From a checkpoint of a small transformer trained on Wikipedia: 12 heads of 64.
MLP neurons of a small language model. Each row is named by its layer, matrix (up: input weights) and neuron, and shows model dimensions 80-207. Each number is 128 + 24 x the weight over its row's rms, rounded and kept within 0 to 255. Numbers have three digits each.
After each neuron's rows, "fires on" lists the tokens most often at its 100 highest values on Wikipedia text that the model never trained on.

L2.up1949:128129135122106124102156156117090126111085161149199140139110144105097101126125101144166110122118125147150131128120149103153100118171101090090114173120148115106137160117118128146124132053134107080092155159163147098176151122103147135167066088124098136151128124117139118168112040115090128112100128151091121171160154113110088130121099142114140133133132118141150106137131127101111130117131
fires on: "as ", ": ", "tation "

L2.up64:094127109185127085147080111142107119111084140137098123139100138107085107108119125120122119081118127112159180108123132120092114149132136115158103145142141122113111136127121109067136125107129108161142120104133138129093088125137140085094177157044126134104170133172149135134115149135194122080120133103127165122145196124137118156093087133126106164141117123176134143124136091160140119155148
fires on: "and ", "(", ") ", "| "

L2.up543:060133124141116094090117114096109135155191137145138110173126128145134091114101102115109096104118112113164116116152124119116132145134103109186096104101173119158131120171156153137115088120147129123167138117113118127069118125142131120084123194098120126128110139122135142143137126110105092070145104098143114160144157171145135141121116130135163126134101125134137125113140144130089115131127
fires on: "; ", "and ", ", ", "was ", "| "

L2.up1457:109107110163095092174159127211119124113108093060118133136109171132165149114121074119114131089163141123137161100142160109116134136130102140184126140123141143101147121113155110112126135123112083159113102129149137107095141173114133093143112130124145108110153117150115148145110136112138123134139130175050139147105138141117121143090133104095107124129106123170147126125133129108116128135136
fires on: ", ", "', ", "\n", "; ", "."

L2.up1657:096126114112107141107157124155062123182099149135136135129115149143124112095134115136163153166113119154133113156128135170096131139124122124148130176143158170122113134155100148131078091111138113104116117177114116156097151143141129126160074161073158124081124117126109150131140135118135146208128068104147118180118143104122120083115146097090143114095145104136123124130187102137084185101100
fires on: "of ", "on ", "\n  ", "in ", "'", "| "

L2.up1538:125128090092085097140134144133132067106168139130157109148145129137122106141112124160156099102157097125149155142121130107134116131108149110128146133114141137120123193131126129140089115096108109121096119094156109157121097136106158063142117108145098129102156136153136077141114102106156117153166150140096162139088137128121083112118136137099131153089148109088167106192096136139117164138131
fires on: "\n", "\n\n", ") "

L2.up1488:117137141106135119161128172163115102122119076157114126148124133157133082147111129115117119133185125119132122125148115130132132131110113144117129146118147087171146136140171172082111155139136154137147136146150107130138103170121153140112167130140147113066186135164163134137110146108128131108084149062084139100097100152128123123134149075101140088121132138144120129153130111094112162138145
fires on: "% ", "1", "Score ", "classification", "classification ", "finals"

L2.up1498:098146097161149113141135174186155142162134113140103118125126083166099135186144113135146124127158124123133131150153132143106111141113093146130124149163216086148130179147126158108161129140115133153110138164096128114135089114132116120145114126138103122094163119139173120173103126108139107136123114063109126175118167100123142154084110178091124081095126125134116129120139130110070132166121
fires on: "–", "2", "% ", "2 ", "t"

L2.up218:152133143157080121108128093106164086101093137140102127130149148122105136103168121138164137151137110136137164119133163135143132131127122129128120138100110136169116114141119086078109108089131140090164101141122140110144146144128139129163172166090123132116158102137106131141122135117128103103107149139083145124164133109118079120143141134105136119145119113126092122156198131126100139122116
fires on: "a ", "an ", "on ", "at ", "as ", "or "

L2.up1770:107158099131104125103122152132123106101099141133141155158092103146086117139142096129129118113132134114121104134122145110140120148124098093117104163166172137111105144108117126134131117151110114129103118140132143098115135091130135104094089167122144104121102098142126155156118095096089123137128111120131129109094170179108113118107120162086154157090117134127141128110128148110153130122128
fires on: "N ", "-", ". ", "°", "W "

L2.up1391:127126145138103144167142145108083139126101148093141148119130116150137116133120150123149119115151154173145088116124136151106108111100114143106184142104118081132115102106099154148115114149110133122115165109143139107141143171109143115121080098112117107099176150100159136135146069126084146160107108130124102175136136093115061147132130131060153152124168117147155127143113157140106116108152
fires on: "0 ", "| ", ": ", "football ", "League ", "Turnout "

L2.up1162:120127126182109112109106129142119123130212202146146122138132091173168176160099111176132122140121110106136114110121114148103152149107132140120122137179153190153107103122113148079108122143150121111184063083102136151116130159140151145106088146124101151132156143120097135116130147148107110120093121131106128106120141080132143121122107146111085178112158129130147124129169129164110135126140
fires on: "| ", "with ", "reported "

L2.up904:133119092112140092116107161112149073121126122096140122164145101151111122126119174126133132114182078105194111125113103138140111110106115186140089111107118147176109173109178110110105142121123110160160106080114113158128125098133145124098157123127118143118125137107154094141126106077155115128115128166105133101106171147125080138152153141120116134097094127111128110140138095126162144166145
fires on: ". ", ", ", "= ", "==", "the "

L2.up1165:102142127139085136136145145171122148061085176129121125145070084134117109095128083086121124124153155114136120127139143118143123113139155109164166170072158105110111143158076118128121137138184113130136097126129154159170118172127137105143150137093185116107132112128167124114125123134106164130112119122088142078145144119136118119156106112121146119084161115153099135145121161080109134157108
fires on: "; ", "0 ", "1 ", "0", "82 ", " "

L2.up54:118113133109096103141129090117154110095110166119092114143137138159167133126068154125151124172159143151164093163114165164128080068143112126116154158131151112108118163082117098143120116163179133148146168132152176173167082143131131120161077134121119126121133074116134143150133079057126163104119130122105125114129132153127102148097109141143164150128108106147148113084110170139147140134158
fires on: "0 ", "| ", "— ", "goals "

L2.up1378:119117112093104129121123115156119127100118134138127138152154125131163134073138139154115127135114115126117121101134152122144131145092124119174109127115137117123080099166141129148143087106110136128109150143087110097133153159103149138137120095135153137113155111139129116072086094125124162137121114122133116143103177109117097151108123165084107122119114115134135121144120126110051109102123
fires on: "that ", "as ", "it ", "It ", ". ", "s "

L2.up1344:117137113132085122155165122129123137092098134177115170172114144127108117140154102115116126114139142164164111129120150163118154124126135099144140148126185140118155133133120136109140097135153124154117136148107170199145103182123159124131116141101159107102104121118162144143116137113135162139114116126106113103129161127105121120077132115088142155100120099148128129126103155114115120116132
fires on: "| ", "4 ", "0 ", "; ", "2 ", "\n  "

L2.up1027:141165168136164118146114145128133075137074150144138141147128164127110127138155083087115112143146113119142106140126147142094137114128173125169100131057134162149139143069161066148112095115135109135185114121145141105106147117137142112162149129133094113142105118094153121147123112131125110150170171146123133126156103173123087138143114134132144147131136104113129140132116143115130142158133
fires on: "and ", ", ", "This ", "ons ", "s "

L2.up157:113146119111114121096153100117146107093089149147127134144124156122103100086168117138127153105137136136138143129144137139123115126131128099113177159089137101160113150121146126134121168100133089098115105162128120093103099107142130153166123126125116151149133096107132138138117096090078106145127125136100133131121145107138052146144118148086142103103087112187137133163134095150138141139113
fires on: "s", "s ", "a ", "2", ": ", "as "

L2.up1578:155105136134094104130134153111123126128124138134148121101088155107116140128119092119120125148120135124132112115149154130138119130134093066139129168165119146133131129093128164135138113077131089098122073094110134133148104179130144107138117195142164113123119133128137169104118111098112120126111102122127121111154139109141071161145158137114119110081138117119141128133154146118123107149176
fires on: ". ", ": ", "| ", ", ", "). "

L2.up485:123156119117131101147148139141132128105141137116115117150123127106101101130131057120171129127147126154136111135151132126138119129112134149139135149153122123143132123127100180155142117096122142141130122146105171104131111158190149098138114102094098122145112133130151103106112129099100127144165114109147170113130143136124108175135134118105104115128113119165178118113082138146158058153141
fires on: ", ", "company"

L2.up160:107159142093120118103106131162125116129147128116158153160065184098066124119164134111099090087149116142118127125149125112086126143100149114180112123130095119165136108098118135162137106125108081116136105118152131132128114144156139120135102123049088114149116124112112127125103114122120118133124138167114138161107141116113110166120123108104100103124124126135097131110137108128165070118126
fires on: "including ", "as ", "and ", "The ", ": "

L2.up187:101107129154167127103147190109098085149149126164142137149131128132099106147135173114114108093118096119132107125134168097137119131124102138181158139112133118133099122145139149109124085131110094095148126126108120101115124134141149077139139154125148139120137137102141160129089107146127118113139079154075113153176184120108105139120158130087126106130107116143085124114117105128140094124129
fires on: "| ", "which ", "winning ", "but ", ", ", "–"

L2.up1082:111120130158083142092083100089107105096140150153138159137126096108167130077123110125128123169149087113097141112117158103165114110108116123090166150097122102127078155121158160112123128111113128116139154154144128097115160123075131114184129105138117131195106145085194148129131105165121139113155161143139142153136149111167095099153129123072156081133108114109131098165161138162130139140131
fires on: "as ", "of ", "–", "/", "a "

L2.up1204:112124126173117111143140150160125130105146114127136119152147125153103123118125098110084109114135114142200087141144120141157116088182118130149145128144164108105102104170111145141115147135155113133154132113151147141175118124123126107114142121129082116130094073114161099159130113145135136099112135079084112106168141104104138118088135135116143116127134119157095139096108117106094154120123
fires on: "| ", "–"

L2.up1068:137135123154101110105137092055133128093078128090110152100171112114137131084151103130148099129167130122144160127123177100134161122107127127153171152090124090156134131154109122118106118086139127083120129127124125079116145129126129121123113127129085111107117107133134160086108118134117137091116162130147148133096157105116125119129130089081132162120116136117090113118140158100101117141158
fires on: ")", "opsis ", "c", "-", "is ", "op"

L2.up1453:111137141080120129137120085144095126134090170124138135121132138151101132136118083101149126114117127118154118109110132112181146128157111124144133122116167131141124164092137116110117098136145121151157145159127119104116122119096126092165135120130150122120114124118129143149150117122079107071174113152136088161149161180115107122074100117121117122115146121111139132125148151108122159130126
fires on: "\" ", "| ", "(", ", ", "\"; ", "\": "

L2.up1198:096145123129139101133130155169096108109130152135123091129130159128169112123115068155084122124171103123139165138129123123111119147098133104134055132139188130141157122138141136156135121079169085131137109162138114136120135145110149115115103137147109086151131145135185125104123140063163139145167141143168134144133157158144109125121103085106113150125102117156126118170142142133101059128128
fires on: "; ", ". ", "\n", "., ", ", "

L2.up1989:116125127138120137108112147119129120099184096150149107088142121139086144118122167124157148098121092095167140135108135160125128120078140107107133118126100124153115106141139163137109154154139123120129122117136154112128122106160147123152128140112088134085117106131136144134119161132142164131120149167105125102115142084113134168131144133118132146121133129168193134096123098153097145129101
fires on: "to ", "the ", "in ", "at "

L2.up620:103143113168104117117101178159112126143140140135099104155140117123155129124121129109079080105191138147148128150134143110168144109141106096165098158141170106154161138141117113121126107122128131096104149150118144171132117130130143113143113100083094120156164150105204110104085084111113177089125146095131161107149139147118095144133100111147120107112118124160152110126136140134141086142141
fires on: ", ", "\n", "and ", "; ", "United "

L2.up1106:093164112125154090101155106108075126172161104152139121193173141155148124132104097159115099078116124104122143102119112135102124122150142109165147137150118131112088129151148109128106126113135114082146124136107156127142099106162127126084141169120127106118129164151097158122130112133132122148163128086115114098092149116113140155144091162108118128131159124136146129115140103157115107143137
fires on: "election", "from ", "(", "until ", ") ", "\n"

L2.up878:119143134153093145117144113117122135142095116100142140144114114191134097100157103118116124103121098155153102127129148124161128135152122109119150151103143129168106159140162145124116090132125099093123109139151137127142145126105126131173107172129154131128138046119107157118106108148089155125135129119156123135127174133124087145077135129091134133073137128163122118095135164140100140149172
fires on: "- ", "— ", "– "

L2.up303:092131129117080112206145117128101130132095106122116107135157157132140133132104086124114098097187114142143115106100108122087124130136108159137110149126196101121148142175111107113120128137195112107138137137132107157165122117112155116107113104132079105122168155121090130109134133093153134115122125122122147160102143124130098125119140128099103128138151106123137113169132105120090155075153
fires on: "\n", "| ", "2 ", "4 "

L2.up1433:094145179125126133115120119144135111106157165128167189149131095169163129118161117104116068113146114139112099133154126151162112137159103185099144152142138123185135150160104128131109097118136076129124145170146117130103117107105117125108097127189110117118107130139138134128132164096092109124157138107144136177164158142126102176149140119165136108109134092149157126147163098122111170151092
fires on: "of ", "end ", "early "

L2.up465:104126135114112103126163080155123105082148081163109123183141132145161104103088145140118073131144090163203143133138120101147113147127175113133099120127134107130124189128125053140127114134148110171129099160153109160132160131134126148147113104167130129128138115123144116144113106087117122099171168125107153163111142182108118141096120116127132161155132136119169139109103159130107183142135
fires on: "\n", "("

L2.up1186:139115136161091120135108160123139072118177115080095167158143087157142110080126123124138131111129129125150150123148146125141117116145161152127099172119140088149133129193170143100107113109117082102126096080123130138103136167106129099120157121154132127146133125122147161117133120136138118082141119127149152143165126154138083130105166106136134132115087109169103123123096096140116125161139
fires on: "in ", ", ", ": ", "- ", "=", "-"

L2.up722:157127099150100117130067120155119119126145131118103134135146144153149130136164139134118081162137135082191148097148121094150120139159130153170115121089123147155137123152140142120062117110139108125150136098096132156122126084107137110100131101123120127169120101082137102127119106057153113123140145145157115186112149164118097094121136098145118128111099127096104122124131137162135155131145
fires on: "\n\n", "\n", ". ", "==", ", "

L2.up1265:142149153087120132117110134103133171107105140098096099146109179156150112109147148149079104155149124118120141123128146123091151148087093135123159141096191097139110150171111123150135123114122109136138105126105117102127154142129126084133113075137150109185203122090179148146102117094088126125135134153123128157099142117141107145146129151110124119148147128156137126100146129105139119116142
fires on: ", ", "\n\n", ".", "Website", "_{"

L2.up105:074118093134136139100132129106108141142157175157132095141133108158134107122108105138119110095136145126156067132139158137156120091111116138128132134108111083139109118147137142161118137129101091117108093117100141122102141123139130108145138172136117118130115138130122126152117128120086134108171088141109112157124170134139112111113158129091119132124129119135139143097118169105127141140167
fires on: "| ", ")", "% ", ") ", "°", "; "

L2.up123:079128112141106112140142095154134162099111142122140154155122129173093106150147142112120161131165143159154111127119148176148116076109150113113133145121138106145128124114121171127074136091117146153150116089165168126116077147145129135127130123088157099126165095130131133112159143121111119132125139162160103134153115128113058121099120090084117122132159143156120146091176146096149082095178
fires on: "had ", "q", "came ", "did ", "exhib"

L2.up822:135132122120132070158187136126101132128153163093140098152159123140153121095112112085142138157139140108144128126124129106103118135097113122158154114097157095089121122168152140121145114105100112151167128106104149108136084145117136113124147176142140094082135152133131144100130133121089141066182103119123110161153168121135144116166124122094102124089142112119153151135098119111100101124163
fires on: "| ", ", ", "chief"

L2.up596:068140142116114129116125087126154083126118157118093149136127118092153113096082111168113131145133115174126137152142133115115122140082162137111102153137130137132131129134152111122131122093092097053147138153103111139105094144112138139158125176129133124128082133135132136155104112101142117163116120153096098098165164103120113109167140122091115154129109109143111129129163161137181160123132
fires on: ".", "s ", ". ", "| "

L2.up1044:117110127144112122134120125137141123106104153113130126113158119098091104109135108145142109152155092143142139154129124125119148135143142145113167161100134116155160127128155131189142118093156155105148129145119134128124158098146150136133126090149081109144084137153156130107146091112117151098101163160105141118138146097112113145126140093091112135130139121122164113140154127115130107144169
fires on: "that ", "\\", "$", "$\\", "/", "–"

L2.up301:112134125149131125127129164150102133159147113149151123159108140120100104131148081117083098121118142128149096129126164122140111125107091114178132147154182087136109120124170148156139099112093094130140142139101127093109086159163146095133172179115125090131117101110176163124121104101098108079132127159125113140107136170097093196108144136129117112063155109144109128115141181150130092143136
fires on: ", ", "., ", ". "

L2.up811:175140141114139116131137152113154128126099144086121103113125131134139116121142127092145114100133137143158134103113139145158120106072113121098105131093111114116143136101113178170123120124073071111109189141143123117151132152108150107089131130089183123128161140110133147132138146129122134123118142126173122116161143133134153133137144128097129112124110113157194136120147128161142125095159
fires on: "m", "-", "of ", ") ", "mi "

L2.up1207:115126156088128143133109146135128161138115162149143131150134096149168111143105085126129116106151146135165084135150129164121131098160152127122125140158128109162149109168085133116136105151132134089119143137120121131144125170140140083156124134098108120133115121116152109127122091073097144094108115092145163147158129144138093171159173124143112143105135118137179123131177171129138121149122
fires on: ", ", "("

L2.up1587:084145106158123101108136093112111109141171088136156153114145172152145118136108088142115089105159100136179155115129112114122153124151135111154112106144172136108108101153174101143085118119192125127180124123104128121114112125086131122110128161150133120096106125117150136142125109114116148086140131129126104076145124122140145151106134158158137147141076133116153132091138118131111148134167
fires on: "until ", "since ", "after ", "from ", ": ", "when "

L2.up1505:120135116155124132118162064168108120106138120114118094121123100125162117097114112165153091118120124148113144129092162137147149131130090094131146117155148117132110127102130136109117145083151122111122121131131125101096140138137170108166068168152108115108149118128125141110150144162125186105140145160138138126141137104130116117133139102101142175104103133144158138134130153138141138126140
fires on: "which ", "opsis ", "ia ", "is ", "us ", "as "

L2.up789:077103122150127137139118127126136120129144113122110161138139162118100106112138117118114114092139108119148100116121154135133111104111162120164136146144118105161137125128105118111132091072125090125144150149118157093077136158184147089151137138132117114128164099098185104172093108129124104065149118137118139099133136180133117150095114099114116114113144098138158096120148136157121077190179
fires on: "| ", ", "

L2.up857:110120101156101125131173187134158150118148132100118142168130164157109128141119122076103118124121136109117093122139152150169101105129129050125122129151105143162116131142136157187133093142113096127135172110106150097131136147123141131150106131145158123082144155134177147154135140148122123176130123105117125112132126137132116140091125107097155127170118109143149117114159140101094111102139
fires on: "| ", "km", "for ", "-", "5", "m"

L2.up994:103144168143103113121143174114126138089162096084090157118086128167113105113150087133129110118160130107129111166123150111178131129132107078129142159132115171153120174114103124159062132132112132165109101147083106122126098127164160103117105119137136113126168122114129151122132089134071113088138149135116135104112181150133126135115150155101132100108123151150122099116161133124106146156131
fires on: "–", ",", ".", "— ", ") ", "4"

L2.up530:096128138144103141129088117145139147116155159138128102123116074150148133128124169160166110129161120084175113118115127144127105122155134145106147156137151119126133144113121140065136105122116105063137089149099130103152132136141149117121134136078122161082141127089153054134117153111165143096130151106123145110189131164113152158132136175126145132081158117145144106143150136143169137152144
fires on: "| "

L2.up1662:060152149140086127108107140103130139157123102106107151123131144133177138112121135105098080123104139126157148127134148116100109126153129170166158107113162151145115135186096130132116106079168108168162141108087134120104125147136131103097150146098181138087105102090134177108110158118110111096159157105135136157120134148124081148126154127147163119127161088153133138110113143113084128124169
fires on: "to ", ", ", "of ", "and ", "for ", "even "

L2.up314:119121150111125136130075132108120143098156116128117116103083130168131137165108116087134142145143123128121141115124131153102149149134136116135147151166124176122154098115119149102127115146166128138126116092079123164204115134124126145131104165108125133157087123165132111061150145104147143130111106112160129141135121101148169145133145117149091121086145103122145112113126160082082124078159
fires on: "| ", "Fre", "fre", "sl", "before ", "unanim"

L2.up501:090107104155155150122150130151094141083118169167092108147140108136090105128162098131153114124124115173140123133122126178149124112094172075131170120146110112153113122168094171173123111132112150158142143137152138141146146085148128118145156102142132141098128114133190114167108145087116143095097098085130146121111155132141125145153130044131130142136095121124138116129136123105131136151138
fires on: "that ", "0 ", "–", "goals ", "win "

L2.up1154:103121132123136117147122069146142084135138145136136127106136121195129102127117119141165127099147098140137129135131146137117120140123133153131102129110102107164104078115128085120108115114150127127125053153120119118115118111146142118102135181124129118107144140079113169140148140153119127123171107108104119136132122132152127115124108144104157116120147127128129104093088111142152126120164
fires on: ", ", "after ", "when ", "which ", "who "

L2.up1629:130121129100111122116123101111107106129185118114127079141104158132117122147121171181120085151123114135132098144122150119100111141128125148128158155124132131159117152159154119131126102127115144119145100148140120169121188148158144141126146141134131135142184080135104164148107094114117122170116121130088115151105144154110131102146132152106105159105138107132135140125110135158152156153188
fires on: "|", "\n", "(", "\n\n", "′"

L2.up934:100117179123084164139130099137181129129124121118113191100127144110125107117104127101099149121149138126160103111124135141169127121126153166111134172088165134135160118094186160140107124114165086117122104119159125105116103139111125127134164115094095112143125118137100142136123153122155122133140137114170146120182178156131128179169146150106116099093137098144159133157131125153118129145123
fires on: "of ", "s"

L2.up1680:116141109086095129150089094117155127140112162136164132141118140120125133117135173191142085099191049180163126125131119147129146094150145153122131125175137100102161144106154118121156154129165144120157111091138157156198109135109140123141131107114080134091131112128161100125127140105156109073109115148136169105132143149140107114184134136106090144096122122154127099179137085136150141110178
fires on: "| ", "\n", "- "

L2.up1060:114104114164099099137125103133148126104099102105112101127147109118162118133135159149124063148153146132167113111121131126102137143138113157140102141122158117107106172114135104128136152131170128131119108110140141112117145170098136147094143088123111117112148092155158156113084137067132140113113164096118162143138138142132147164150129136115133173163099126114147108142132118168094119115157
fires on: "P", "(", "ex", "\n"

L2.up345:119114136090073132171136118159118122161142129115129119135133133124107113145139108109122123126183115148158130148140117114115135113174147135130113140127176124122168128096154171140144117131152132093116104105138128149186126122074160114160136134129086120123112151141142103103130157106116120054140119105173118090139169150115142098134132158170121125086132135162162111158114099104138139124171
fires on: "| ", "Pos ", "- ", "; ", "= "

L2.up732:103123123124112128159080132171097154168131191159138127116136115140126112128109113113140091087156115136144126137147115138097112095109158135173069181129170106115103136075146159136124110120112078082181116111182137104166136115158125117137133132157093117123113113095098092141145104117150136117126164121098140119140130164123127157108123127115094111108156134200170128144104122110154131144144
fires on: "\n", ": ", "| ", "- ", " "

L2.up279:093092148125154128107120117132095131121107131147128099112146141104106122137091119124182102158147146165152129104145138132155150119154142099163141121107103135149143144107090142165110115106117132117132101134125136113132118120148131147101140132121105138148126107150151110144115152121117123113139117142090106173101129149144116141150139107151087122101164122130123130133108168117114133122145
fires on: "| ", "–", "("

L2.up1813:146114149121089090111158107134103103098087097131129128128120143120165146139086118195108142143107124174135145113135140123140127102084100115108111134121201110173146140140131137173126105083117118099109151125120147126134133152148147118142078105105163131127145129127146112128102091117137155114140103132127098122156123080158133138116136177116147128111099141181077105110123123162093093073128
fires on: ": ", "., ", "released ", ". ", "s ", "published "

L2.up1598:093133145139092122126208131102127107160157096101100154142140154117117140123150119103104131151121111123192124125130139119138097106129100121132173166161116147137137145136134096130104123104115115149129140125115143151127143143113122113096110128138118124124140091168187141166103123111096092127128185118125098106124130121126148116097140161130118132087134125098109121101123138149116095121155
fires on: ". ", "by ", "under ", "aged ", "website"

L2.up913:135121110119072116108143115124130115127150126116097123118115174185145105090138131136122109149165122114123132134109127106098128141133114140158130158121123142152147179135138114094130099094135116120121127147163133168086119185160143140135120142144102102143170121121117153127129124134121132152147150104135177141099109126121073138127130137104095139117141114119141135138166147141100138130196
fires on: "\n", "\n  ", "\n    "

L2.up1955:111103118119135135140150147166100166130130138103119141149107151130073098096144137066146143152132126142093156128119104116148118119113107108167153136110145113130109150111130132118097101129176084154123105127133115123113105134122145105117140138172158114151162065152129118175110149115112083137140062115105127113104190159097130143088160123151146121105148138155148132108141130069097146140165
fires on: "- ", "\" ", "– ", "— ", "(", "song"

L2.up1689:112135130114085124141115103095140136095111118173122135135149142131142115099114140202111074113140107122141107122114141088139143124166085128094118166123126113123086167138103095124134119105160119113148100105165108131152110120123178129134126141163047099148137103134126119122130150115124134111115151105137149139106161143135141142078081148112109168139114110139170097157120157144138163114174
fires on: "\n"

L2.up1817:105142134112130153096116109133150101112116160086080120125133168148130114126110110093123116099147124134148103106125140103118130114146091156147133140113125123157128158114172111136124085128134118090113113121125150123113130146127137104163131142141160134153152124099121112116138112151141102103195082153102119167092137138148104133143098135112136135155109113130144128118122136114100140131143
fires on: ", ", "\" "

L2.up1700:084128103109095116122075160112143085095183078135119150141108144144100115102179146118098087093102089104139149129154151110057118139132135110145121146155109127114142151155145127075091114127116105088132133129117135141097099173107154128112168196106096120099149133141131136136128144132125098071142153173093156166071153147131099131119154113116161147125138117121142117135142101136100124149145
fires on: "in ", "and ", "; ", "the ", "as ", "("

L2.up978:092134137130156123110114165127133101110124213172117150124112105148134112066096087116092137115126129175111143129108142148113151108195094132157157121119154154158166080157117106129154123112150125111113128179117136120114163131097120113161117117057143132145182100139093151093118115113127133113184127146108087119097153082102125144121142117119126103147088114178125125121143127159045172112126
fires on: "for ", "to ", "of ", "| ", "Team ", "took "

L2.up1132:076138146113081147151165138125128141125110185100115117179138154092133102100124126090175135122167138125116140135107138135123110101069187134152122137115135115134127081155140131117109135104114084104126061123117137128096149166114142126138167129103145137122108131119147161177106119146133115103137141124108120131155138143153133118117140069160138142155107140133114114145115152115116108143112
fires on: "s ", ", ", "-", "; ", "' ", "on "

L2.up1220:115113160153100137129125134132092155143145112115151136167125114131144139119112133096142157106154150124146116151110165164114116050139135132155122146132182130140114114140136143123091094112102111137154100143089169145120112157095133120140107137104133132097111065104146177167138080133097169101129096133151102122170173144112119191090126158122143127095149088161141105090157165159142137119156
fires on: "| ", "(", "27 ", "— ", "—"

L2.up1855:113143112150124110141100119139070099118141170133122156170161095151130106113127083090176129130121117110121121152125116131097142119163139146072148166116108076152145092150133193111113132140119101124126139118125128162130073154115137112116151116108156120137122134150135135131135112134121091097140142109126121125143177124128088128125195093127136101092136099144124125117133119084143132157130
fires on: "| ", "GA ", "of ", "(−", ") ", ": "

L2.up1845:148135154113125091138096115132112108158196097106116147142148127173176118113138186099178087086134129118164144133130137106123156141153105173112133158166136130144136139134157157157089096097113122111114101110110121121114145153121136141129146187129091134054108151133121147102107115093149133110128139168099096114178119163131112179116162123160172138094100094149163136163138118144129157143151
fires on: "(", "/ ", "in ", "W ", "UTC", ", "

L2.up1448:136125135097093115119105127120144118106113104138115119113130154176110114121116137137101085148149136083146167100121163105131130121133078104137135131157115109095119161113160103149109118096127064123137129146127107140107110157126157130111146140136086112117160140121119155165100151134141129146146134131102099168171171185121090144134125132137106098119112132156168101133094149163125080109157
fires on: "as ", "by ", ": ", "in ", "t", "\n  "

L2.up1521:118112100158117101123170156162084152132155096162101164141159125160121150147135104128085136126112131088163148135155157141103118125157143112173085143186187132121108136163115125123121124154131097145124118119159127123144062144133133109105150119127110124152138093148129163165108105158115173137116111145110121060147154059137145131130110120107118142131117123166080117097134122131090120154126
fires on: "–", "GA ", "L ", "−", "+", "| "

L2.up912:145112137133110126114138105118132141098134080133116156085081167144116155170153112093128128104110110146144135132149125141156147123149097155104153139147171144157129182110161124095106114116122126124094063137155137146099142159120136139151104131147124132128115075116114185151105098115137160086099124107155115105126143102110129126088168166103096131051136120156133115128145144150110119129174
fires on: ": ", "- ", "= ", "Total ", ". ", "W "

L2.up1177:123125117143159154087152095109138109121136182097097132126112144108147128156105111131135146170123155126125136141122139131113116106166100130132135113140139124179138137127146169110128119104148157060128114177124144127107126132142133143069136128115121134065128110135138125134134112111146106120174133113101095125110149122129109142148111151124176158148142089126154133132151138119107117118177
fires on: "==", "at ", "===", "from ", "aged ", "degree "

L2.up807:105145140100107132168140121104216129111080162150081151119136152120179121137089115149116098074160103136141132109107120107162161141108137154085149130178171128119151146118186105119130123089168106136136104181143136130188132140117131137141135165165119140116128124103169134075128128072133154113113115130128126151111161192122092107159129152113103144122101129111102118167146116126107157120124
fires on: "\" ", "\n  ", "\n", ". ", "\": ", "| "